config = dict(
    n_layer=9,
    d_model=768,
    n_head=4,
    n_kv_head=4,
    head_dim=128,
    d_mlp=4608,
    vocab_size=8192,
    activation='gelu',
    norm='layernorm',
    norm_place='pre',
    norm_eps=1e-05,
    positions='learned',
    qk_norm=False,
    attn_scale=0.0884,
    bias='none',
    tie_embeddings=False,
    parallel_block=False,
    init='normal',
    init_std_qkv=0.0236,
    init_std_o=0.00557,
    init_std_up=0.0236,
    init_std_down=0.00557,
    optimizer='adamw',
    lr=0.000596,
    lr_mult_qkv=0.4,
    lr_mult_up=1.21,
    beta1=0.9,
    beta2=0.95,
    lr_head=0.00372,
    warmup_steps=558,
    schedule='wsd',
    decay_fraction=0.678,
    decay_shape='linear',
    final_lr_fraction=0.05,
    batch_tokens=65536,
    seq_len=1024,
    doc_mask=True,
    train_tokens=900600000,
    steps=13743,
    dataset='wikipedia_en',
)
MLP neurons of a small language model. Each row is named by its layer, matrix (up: input weights) and neuron, and shows model dimensions 512-703. Each number is 128 + 24 x the weight over its row's rms, rounded and kept within 0 to 255. Numbers have three digits each.
A block is one neuron, or neurons of one layer that tend to fire together. After each block is what it responds to, as a language model described it from the Wikipedia text at the highest values.

L6.up4574:202131137101080166162116099101135129134181149100110131099117139154146146162129101117122143107128129099159104149113138161126156187109135151118087149124125170156158170154117133111118189117150145140143115124097109124133113158149088135095106124162135165115110146100138164126118154094143106157152186093131111144107107098130075128062088146071116134142152113141138142108154122074139159131097098108121113136163123168103091160091137165148109133082131129130120106095185107141166128143105144134122129088087128131112103111160128124117175143141150119116126123173172177115096138142102147144
Description: Quotation boundaries

L6.up2198:165136114158174161125114098146113120143136182102157118129088115140117131200144123112179144082076179111070075138147112129135086139089097101092128125109114124136143118089146099090118132116128162134120151127113105063151147124134154110164107160110133142170167083085129093115115190075174154093167147146107113138100122122127148135122135156154094141141132157169133124106153121106124109125112134140134114131111123127118115116109101121109154142128188127135114071128124150135122136175111099116140103139130169120119118142129110093147097136154150108133140125137145119132153120112086117127
Description: Article-start title marker

L6.up152:121133133133121144107128139101143180137111093116087126125133110127101113107124178122136167100115150148124081128156158130140126127115106148142096076133104150148101101143108121155113131141109147158176146107122133161113148126107119120105150124106160121123130114135146122094145090124144091110110094108221127141117093100102133155145115141132103107150154180096123135114156175166104116103110144123138131101136154092108163142119123125122096163164119138150154126150090112132125131128122107158095161116143130114109096125131137141155111184065117146110109127116127165142151118131131173119
Description: Infobox field names

L5.up562:145181147111141148172095064145137110164154122092106158128145156162171146161141078109106119122150137124163134151122160148148108131096161200130108140114098132116122116137121115130109133121109128091141132123112121113161134157129120114123145124117116131154108110107140183101139142141196147131135163073168141126146165127103105128084131124127134159129151172131109117114142097100132165115119105118118115121116137136146141148104133158170130128156139068121127101070136127105164124111119138159142104098102112104124109104121105148105116132169113098110136132136162158133135132118159161143
L5.up1403:178142162128095148153119138151127120142164103067115136118089135132145175182142080126139150107144140139141128152110139132119150166109144161085102111123121149122126142135125094114102139082126173154140136132115154128156106148127127163142117136151095145115108121107120157118134126126189126148179178083130149141133081127133113122086098128102112160103142147168106160126119116102145161117111092111119094115119112147122141145067155170141116121136129086117140111063156101117183105093149117132132165130097124088105136106134113092133164122139131134119117106136166174120094105122069123113
L5.up1994:136099123163164147162136118158094155127142136136138116115139157121127155118144091134157133126132144136139108130131124112136161167148128117098110075132134154149135164149102099118086109106131167117090117123137139091127108124131154158096149169109124148093123137115113139145130077138136105162130112094138196099102077137143137128111140116123104116153120107127100133093175123116098145115116123140134117173109163156109083122079141138121094162155155116139141157082119131112121148087069142188126172158125172155122104128163132102142120159128087170133114147158165186128145071138134106087
L5.up3995:096142115114118145131112087145097128135130144130157142141098111133128152143158087164173117144107161113125126094166113157114151125117141190090118141118147158103145089084151090182143169133124128117103104119124141136153126163078086098161177137114141111103083121129137101126146102140151108147144108115184071152112154137113136119108105150144111113122137072127142152135155118094137140127118117155124146186141142154113148118122128120144163161149107134154103075118141119188131104123146109121107170107131145116106108121112127164136106122136135125129138114090099151093105144124120092141
Description: Tokens inside quotations

L2.up601:099129125117149149125138079120103150142151150105158119124158125108113142120120171137127129098095154115135144144100127140115113146120078108092114129144084137104113089082108092129113118133107154147130142101102122141180117131135137119152148104121127135110103093157093123143120142137144121137132127124141104140159102070102086117130106195151146097155159155125161109136169145124161133127124152149060128160118121133199112106129108113135139137166179104103132086139100141155146116078124152113157124144176123112125144116148131134144139150120091121098144149121112186149147132130118133117
L2.up657:121105156141120164155126100103088120129140144105121103079097138163120169136139160086166132124123137088142108126139126130123183150111089104105098100145122152119147138115107115105191124095114174158103171129108130153139151105111104101135115179113121142157135124138120132130118151128154118127143149120118122142139098106139155160136147152121125107132109131146136155133163182093139136124154146123090144135119123118134108124145122120135110130146131160140131138113121137163148097113132063129103117141120103085131147089140131137138124198086114161165129116164153149102152115145156146078
L2.up763:128125138127155136133116058136107153132115123122090096138123132171121145106113149121157149137121130111118105158120100149119139144102147147068097188106111165141134108096117111085130092116109127147125139107103082134155110113126144148153118147132105149114153103128117131120148137140114121149106124157137176122144081118067151109131129155142134093119122147073114148089171149172138121111117146111119114146116125145160130127110082108136086147161122120121128123158076139101152131097115117102107117136124160114108133159083117125145093127093091180123161125162108187108111060128164154110
L2.up1065:077162154140183121129130035158098146175117118131101104112149124120116155106115186153158121098114148108141106130107121115133178156130114158135156146137129136113125145074109057120129108173092138129077133098088116151159128119140144124152109171116130132133133105150097123124158133120139125105125137150137120124163108090103136142141159169171173097113097107116132124097181152123123158119125157134093089135138124159136141129122067112170113127149177126092124133127100132124139135098118118108118117137119133087135131133181129135157096166120093134097125139162117163139146119129141122083
L2.up1233:142126122091186135166100116122106140102084135138131128105116146187157135116145132121153134112121143113134097130151159162092129149094090130166159120156119149140132084090115112107169137159127128131130129174083112133147133121142132143159105092121121124139141115148115143119129134132158124110118102092147116145155127101110136136139076092116111127122106145118119150157159161109127130126095109123144164113121141176116100147142156122126104147137112156164127080159110100173126080086104136096124095131121116104126126108120152134129154176142102136152126118148123166124132140129126097108
L2.up1356:058130125121154123129097127123109123204123121101104133107148114111122148162109149131161142136100153099142116128076147137127093136143168127115157135124115143114107122064118148112198120152112127169123126115107144137134137117097139104177110131156145163164121096147138088132171101098193147118102121167131141103128084077152137138153143080142135092099138108144141115107117138087108157142176136146075116136134124167120152133150112109143144117157176153122132166126119079086147104103142113167100131127111111100124136135115108116125100155145115138142140133139113157106142111141117130112
L2.up1399:103130132128151162112117131144112159122095167138116109135146139135151137122110191077137166066104099123141110123128141126138095105142122103113140070156170146130157088072143122116162150149132089150145132146126122141159155117141140130163093169102134112107109130144188119145108105135133105134121130192133094130144136103126093149140095143180138101135134105122130123112154102113138122083128147103117181140124156174119123125139119122119080134153121124119151098104112106136158138089135126084144149130123126126122126111152086126153105136137104116116129126138115167125130131128084121131
L2.up2224:114151112159179144076129079148110162187123133149135099120134130155112175126108182118143135120129133099151125103093124138116149126123084106111115135133101117074124144092079136108177132155135149175138135102123113132129185127131107126154109134145114148102159065135139135141162133125153095101157104189114115106142140104115172143098114221197140106103145152115128144151116168111091134141136163088091166121129127155116139130108103114089124139138143162117140150125086088115133119109127093155138128142097122121123140097158125114118094149124108138092156141171127157122161082133136125112
L2.up2438:117137146154107142094131132137107118158134116154124165079171132168105147077116164135152146089121126104150117142093083133115162117147103137079143113133081088116121126101134086040159145132117168132094117125128100134164153122114098138152133161128119094101127144139119088125178157143176138149140098117117156079136115147123085141089149212194146121152130109094139130145153177096120156068112164125079116138130151143160188133112111133127150115160157103124125159146125130114137092090125138118117191126123121111118132112154113119110126156104109113102179137123097159114146095138074153123
L2.up2512:130161109101164148084095149120125151164096111130078110102139098153128171172116160112150101091121146096124120136132134118136150120158133079098111151150134145115134133125098137112158132118090121157089148112142118135138143114137113142149134139111137127163147111123098156125142154133183146150163101179096145142133102163106157156112144095187151096125135130133121115098107145094103109122151130146106165112115141125129159132121169118092147145132135119132133156136126115108162096135133096157153084120087119106107145117167145124124101146081146168149136127109117139108150145128165155105
L2.up3005:103141124135172153072106129102098121130067116115167133118123081118125137118150173110141140144120127125141094147120111143149172141149087133114120150129115079082130137141053123094112146151128114160150123107074130144124137109116113111150117154159106108165132114157122103123140095114157121118138103141136068104161136118184123114100097134150129145112121137136106157114122141112116124107142164126093173136124121129152114133115106125112105166144123114106143130125091140124138099093146086103134154143145123114103145117120131169124090158113075187096113107147086147111120117120116093141
L2.up3416:102150110149149134095118093132104094117093125153120104124123093133134119122114170088174124095117123141120125138114136129137131126126096139141140123132072139132116085151117091124109122154146127158143161129066144144124137123140106121130118160118119121185129129154137107127120141122095111135107111154128140142171127117110154114103139138149154120143097095124130141098167134105122082124152173108096154156127131132135146139130098112158077142154131151094134161112076119072148127098132078080106111124129125101113152148156109118150094144138108129120109137133116152113141091123128108103
L2.up3772:078140119167129131147128119158071140145101121151140142101131147155129128134138195092120139066117108098134119103110130134131171130132095110145094136123151112112103120098080108087159138147162169161081214147098120145127101127128089136172110141130149137143145119144060113110168147105174109122143088131093113125183107145120120130149140156163155131130106144081128142112168160143105131092094152133106121166120160164127117110109114119140116122168175124139127147119078108125150081122123089114119115137100119091121127134126144114127127144125079138116144131143122175121161098110116116123
L2.up3781:101148120124118157114126106152128132130066125101112135130145157083135123140143140105173122133120125126150086164134092138148141130159071128134144133149077131148165130133088060143125171100129151154070153135093122146141161108113119083150109130125145147190151114176074130138173152100138119190140086086132123109159092149161136120143126115147098144167128172111117164094131158137103141120137154121109139174118136118089122125141095120123077174117146141104135181106104112115120140104143051110088146137131128160139135138140120152089171141096130112103129125129102141112141147117129085122
L2.up4042:070133118097157157112109105138067153115107123123129147131128107103139133131125155154129113145123106136121135101118152132148146134098111123119135123117095103086143144149126104079127120142177150162095125116107146120121150139130113129168119134127138155146141088144128103117155152127151143141105126132110141083131105164142154122098160170138137113216157089134118112092117135134086181105124161107067198128122129137170183121131152154161161094169123146111144129142100142124171125093129113136141078108154126129124123137109158087111135147089075129119126126141115181120143109144101122117
L2.up4559:152157152096113159144169120107123116186083117145073130155170134120095125133128164121131151094131156147129088115112118135110118110134157120159121123157105109139191021095114152108155149141092142138142122133068137140135192129121122112147130132086111114110124144104130132108137139138123142103130130162137094123137141107117090129148114129088088091139176133123138173139158129082082143109098128123163137120127179160139143116111105133141116169140117107141140127130112131189128153123129082106111103142119161130166111119151113111130089128127084147104144121137162154127156130122127170140
Description: Infobox field labels

L2.up484:174109151121095163121115096126132117103092144110149129130112135098153134149179123107172162094062156159087124128139150165110088112109116154112142102169153185150132094100091105144143150108117099139150193154094115144142158116135092120137091092098137096141106182147133109153155093138110104154148123122159116176106135149171109146114157148099152111143145094142131112121151147127147128118135109102106146137117166152143123151108108120151121128172088128150139082166134130094160078101114128094134133143107141097106153108163156135138113125113127112107153105083151133121097099113105112125
L2.up774:102120104146156133084102125118102184087081108080131097127135081144089141135142145115176137117073151157104126133174125145147110135111085148083137124116123103113116129092101115094136153142136083161143114121112124130116131115127144128139118152128141129109126128151144135120118074090173130141133127137154159164085127140123092113096111134115121120123191162159129128129138124130146118109144104087106116142124124126149127122098122122189142139096117164152112090165093134108159102109148158135122137136122129101113146090103126127144132151157113157130125120129125152110125128114116118207
L2.up1088:152114154143174142097132139121090143116090131160162126147161130112142145099137147125110155078112085119132100123082117140136126137121104145066108125159116134114142152138138126143131145111155100151145104099110037132120122131124074113153080151150110133130111125095134117118105140107109105118170125184123204157102113120118124146130125131137097143114136131115138123118139134092123147161107107096153139145138117144108069142102069135133152125129097116159109085117135102121130142139099122197152163116092148168114125128133130129109072121122142134117131101140185109123102138123100104132
L2.up1192:120142113149091149129063117158122132121131137115083118142125152127116128115139189122161155084090123175110110138135131149107104140103113130140148085164158107085144087114086107154116185108119096142081148108093081134162149108131115120129131058084174112117140135154124125134163120098126120105138156120128153154150139130154139132125127086104176104157144109116118128148155143132163100115133082149132126197113142142136130150156155130186120145129114163140096137132166132108136107118121151113118152138101137112149152140123122111122162127134075175129127134181147164136114113142107113162
L2.up1202:158126133105104152102147086142124127159104119110107168138125161166140152160167132116120132100135120108140127136113135140130139137097183137139148129115154106152146098174129115144144151072107140133106115122133082127151138125142072134170128128119110148138104133098107149121127148155198104140150159105139148169120147130102112138099172097096095109108177168110143125115164135103145125088127097130123131174129161174110082141106090130191127115106117087146131093098130116079151105124132122155146164143126133133111117133097126078120153148178136098152113109124163148121126134112116107178
L2.up1357:134111142147103142146130067167094159137129138103105092134097125113140179131137104102141126114103129148137129161127096135124105143121143131068127122131121174178140113154119093133128144116141113094136156140119100126129131123124134101124114116103155109127115162098126110140133139107169101122137182119123135139110152116123100139088129139117102135130175087141144173138094113132097147137105108130146103123124128147136105135087116143165151115164135108090119118100142126100151124127110121130129176134094119121125122129167149150138150142141107140106140135119173147113068157168089118134
L2.up1863:147142133110146114123118079135117124149100131105122163177118175150145151189182103127110123139131129133146139098193130140142150149088140167159147139126111107148144133167151091146139174103124152134080122104131071131157161125138103159131154160140109147122107149123137132137113122142202131153109169126120134124127118136117130138106144081115113114098179129095138146103158119092142159121139095121119103173126156156102130128103067133188146103112100107150122092109159120087181132159160119129122171127136132109107130130119153131129158132181136124152123101137162132114126120124088114170
L2.up2073:147137141127137125107121092130163140155131122149139107105130110129121140156126172166142167110102164152101120143122117130099116130103109152103101088149121133112153086097103116126128156098114110136095144100100115139149135101108135097186115081117134084119137155139115122117143129118109099132163139144129117154137162143107096134093170092118139098168130131115108118122142167102135115124142117109088137134147169154147108138142147117162156150144105114176117127146121131128124126092140156097120137145088110154122163108102117109151170165130116152103147104168155145133136164139129128147
L2.up2915:120159071161188189118086140135065210097125117130092110132109099119120116092133179165150113142119117118154135127130109163117162128170141141103128073118174130126138081112086115151085156172152094122129068143109138152096122134148098156173151158124132091106116101127145120132118110108110123141188106087126160143150127140151131149122109113098154099143167177070143130119140109144114063128147137169176114103125108143165120125124093135111111153123062115109136110089139135154179073148164129105120063137145113083175149146081111115157098112110117190130129124106122161140078131134099140124
L2.up3036:102141155097121145160142094179105125129111131080166136171140161183128141121142119097120148114134120113132140102152107162141158146077182153127138130141105168156127111139099108111133182126100151184101105108132109119141157135117116112152145149128084127106108149127102114134117094113193081135141170108116173146099118111081117122082100114136093149102123148122157138114174105106115162093131073118103126144127133160093104147092091139186124154115124110153108072072119096129136171097143128109128133103153140143079118119088137143092141151155136136119108137121169145129099168108119095163
L2.up3561:152113142127095147178131116139080147142111103101123113130132110130132161132140108120120132102125122106134141100148107129145149151126125177128133149126122110154125137123156081136111166083140124149088154127102080130133124128127079088139133158119087131090125159119136134139139095087165091141162144084148149167132129068093088128065134189103124159105125134131136142087155097123148173129137074096116124147120095144136133135088099115130151130145121137196101099124143099096168143126123128152137171135085135108104122112105102142124125144152147126119127113122156149123078115114096115149
L2.up3626:154124146142097109199125121148095122138116148111097115137134149126127149160138106099138147107113169152142125120138110146136129151082132172090094126146110149142119137153142100107137181100140113154114101120129064139136132132153119126139116152151098155100119160117138114122121077091152075134182192116110169168108132145088088134056088130135077138073108143135140151120158117110130145110114093087129117166131120151117125134111110129145148121134124168154133119088145104136126123103096132179117178116088124125115116132119133083113138161162180141129123111149152144141115100114106120165
L2.up3677:175170115077122110156076143154110156080105148113120117122091123186133131104138093171126148125120134091120110112175098134136143142118161117080090148119092128132159138127076135122116120120155116148120153136135134134162137133118151136142126114139174141101115109099180141136078159121163107120155125120142136151097117163094072122107123160160143090142139109075148124122132120124130101119092082091121106146109109133138113095109118123126076112119149122136123133099117144127136084078140126127132128118134144098119115134153138088141141141057088152090142125113144158113097115115113060134
L2.up3687:160102080145126160128107082127108125188088121099123132165188118118121146131189060120130156143133183113133123122165106146142153132106132155126133108105067108142140080157106075131132191100172121130093139151092125141160160138146089108163153128120109090130116124142179164138140163125176145143137143099160115167114113114125120142047133104143105107122141103130133118124124099116138156075129099116127083163105133131163125120105114137146101142135088112135126119162123133088168101145124097080103171115109162101104136115142160163118124116122122116138134115143148147094116120101106094162
L2.up3947:141117178108084137188131079146054121142131130088136143144126119153135159127137105112132140121125122099117121133154117136136142144084145180141090138126135139152125126178118092129121159082114125119099130132111090131122121119132101104130129174139110156107115160123122129116116089096173060143143187119123161136087130110069074145066104133113074141102128148112143136102147107116125164120134095118128124142137112176120112150089142139168131148126142111137123109108152072102147130116109122131110172102094126138106106114131122120104152157165137122095138120132158153122083138116091149152
L2.up4406:166109149133103167137133121143060130144112115095121143128134132159122149104144126116095132138128113104141116114144087140131158137108113155141133154139134105157118107117142105135125123133136153143103130137147071127133137127114120111132142174103105130078121172139121120130128092082152091144153122084128155172146094108097114123117125130156122174102102136107168143087178076131167163096121073107130136133132116122104130150090091127182129091141105137172104108072164105117148139141134115157147152134132118125077136133086128171099118140104148105135138115107158116121107125123089106172
Description: Inside quotation marks

L5.up756:118167111117164126125114101106105121155145174119083105124174183160136141104132109103122149119131134064126066133109121116140130085118131145099141131098120153116103101119098099107135116110087103157168132154122111148108164121140115068105163116143172091143124117162136142100126149103130140172179112124112095142130131149129151161138180128128092152174118133174121129123096143117117111126142111163184146126124175166169130143148147124128083147157150082114119132136106124078144127105111095104122141138122106137137151128170145094127077138137123116142187132124144162124143125129145115140
L5.up757:104133127115140140142147081175088094150074130132081121113142121117115153099111128092130159082072130132130091162086134099127149100092167119163167133150122148106130139089095140124131114137135158103100150152079141134166161119129143105116186156107181162142164158098163177149137139132144140180127121127128125151127135108089125157165121135126148095142134093101166168146125113110151149113124125116089177126161100092169114118127129138138102151143110103129129104086148131147132088087132134139142179151121109119099155099097121162127123128083129120112131140140130142123098152142181089152
L5.up1705:096165134143173142137165089145114110150098154102054140118148156145120112119130123103143122099118126120143085161152126108118150142133114099118065141107138155121108170131115124127149102148152162198118111160132104120171148144099089111094091132116165113152179131116147115111146168110141134143130120151121153120126113118146103128119131116174077129152120183112129132104139157123102169130151150123145167144137147114131126108131141148078129145134142121134165145109079133091140151075138096143096140109140129120113111125107152118106068124126160114123175122119106179113094147116120178085
L5.up2854:100134135132118119140143117168078171141114154100110123108148134150139131113130096109114108149135158162114126125131187141145123125122154118120108128107156137152100095155054072134157147145110117115159165178125104097153115150155122154121155149071134146121118128142119151108122152133149076165109159073134153111125127123132069138091147143142137130151109174161171156115118100143089142123139129062145139148146110146142107101132152146155128114144167107123124124081105139119161056088115144168118122138144132137123102108135128125081134148106132104151139080135105178123091148148137113134
Description: Wikipedia heading equals sign

L5.up434:135176135143136094126155113116110169148096153104052136156134146123109135118111127125136112089107133144140125165146137109106141136136123138084130149103146176142118128149066115121159141122090115175101127143105110132128128147121138072133131153098191136167154128128114175119208152110117104147157115136152164105121149114133137131129151136126131119118178158107112168075154144140103084104105129150151148133138184168119130133103084129134105189140133157134177106133102138136132135105118077106110117121081124127107125102131123112149122126080112167114158117139137165138134115107130129127
L5.up1741:140161110129166136152148124164125113121126125099064107105135115142109124151101147107117171108111167102127112133134187133118118124113177136171098102125126122141075145120104100133115119104163120103105102127156137107109142133101106119142133155157138161116161122137113104101168143132168099138111129116138139130134134109104140142157084115128085109116153186075094147087150173148081134085103144126168124119123172134137149137057142122155134164156147124126122133143119073122130098090155081097116115172137114145117091127138110126144084132091112151085140121159099160135133118154163196082
L5.up2060:088154112091119132180164160128097099119111146106138110146162111155123155070105141126167119125100152111122115120139125126130127154135128143155150142168168152090110172120079133135118144056133120125139187099145119123182138143112121111121128109093101143164170118147119132110173137111124136131130109096108154141120135129147115146163158124145094092139127131073126190142182134128126156137158133161072144169125130163134118165140134123136115162150138092118143134164055116097132121121153093131102150140131132146122130121172115124142136131089112143094162137115110165150142067124141141144
L5.up4407:088151114128168176157077125111094154157141163107105115086084093132128156117131123058109180111114125058095102138144128121139133127113085123110151105129121152198087134126103077123095123124105086162157106132143140117135089123119085111159143143104139149156141118146091119115136169122154091126151131143150138114139146118120109147148109112148095127113131161114126131115134156121153116094135131152127129129113144125144148117085133131138138148181132142179149154167119098066139101143114127169083134172108142137081140114146150141159085153067118151105168121103111172090148101113155136089
Description: Infobox field-name endings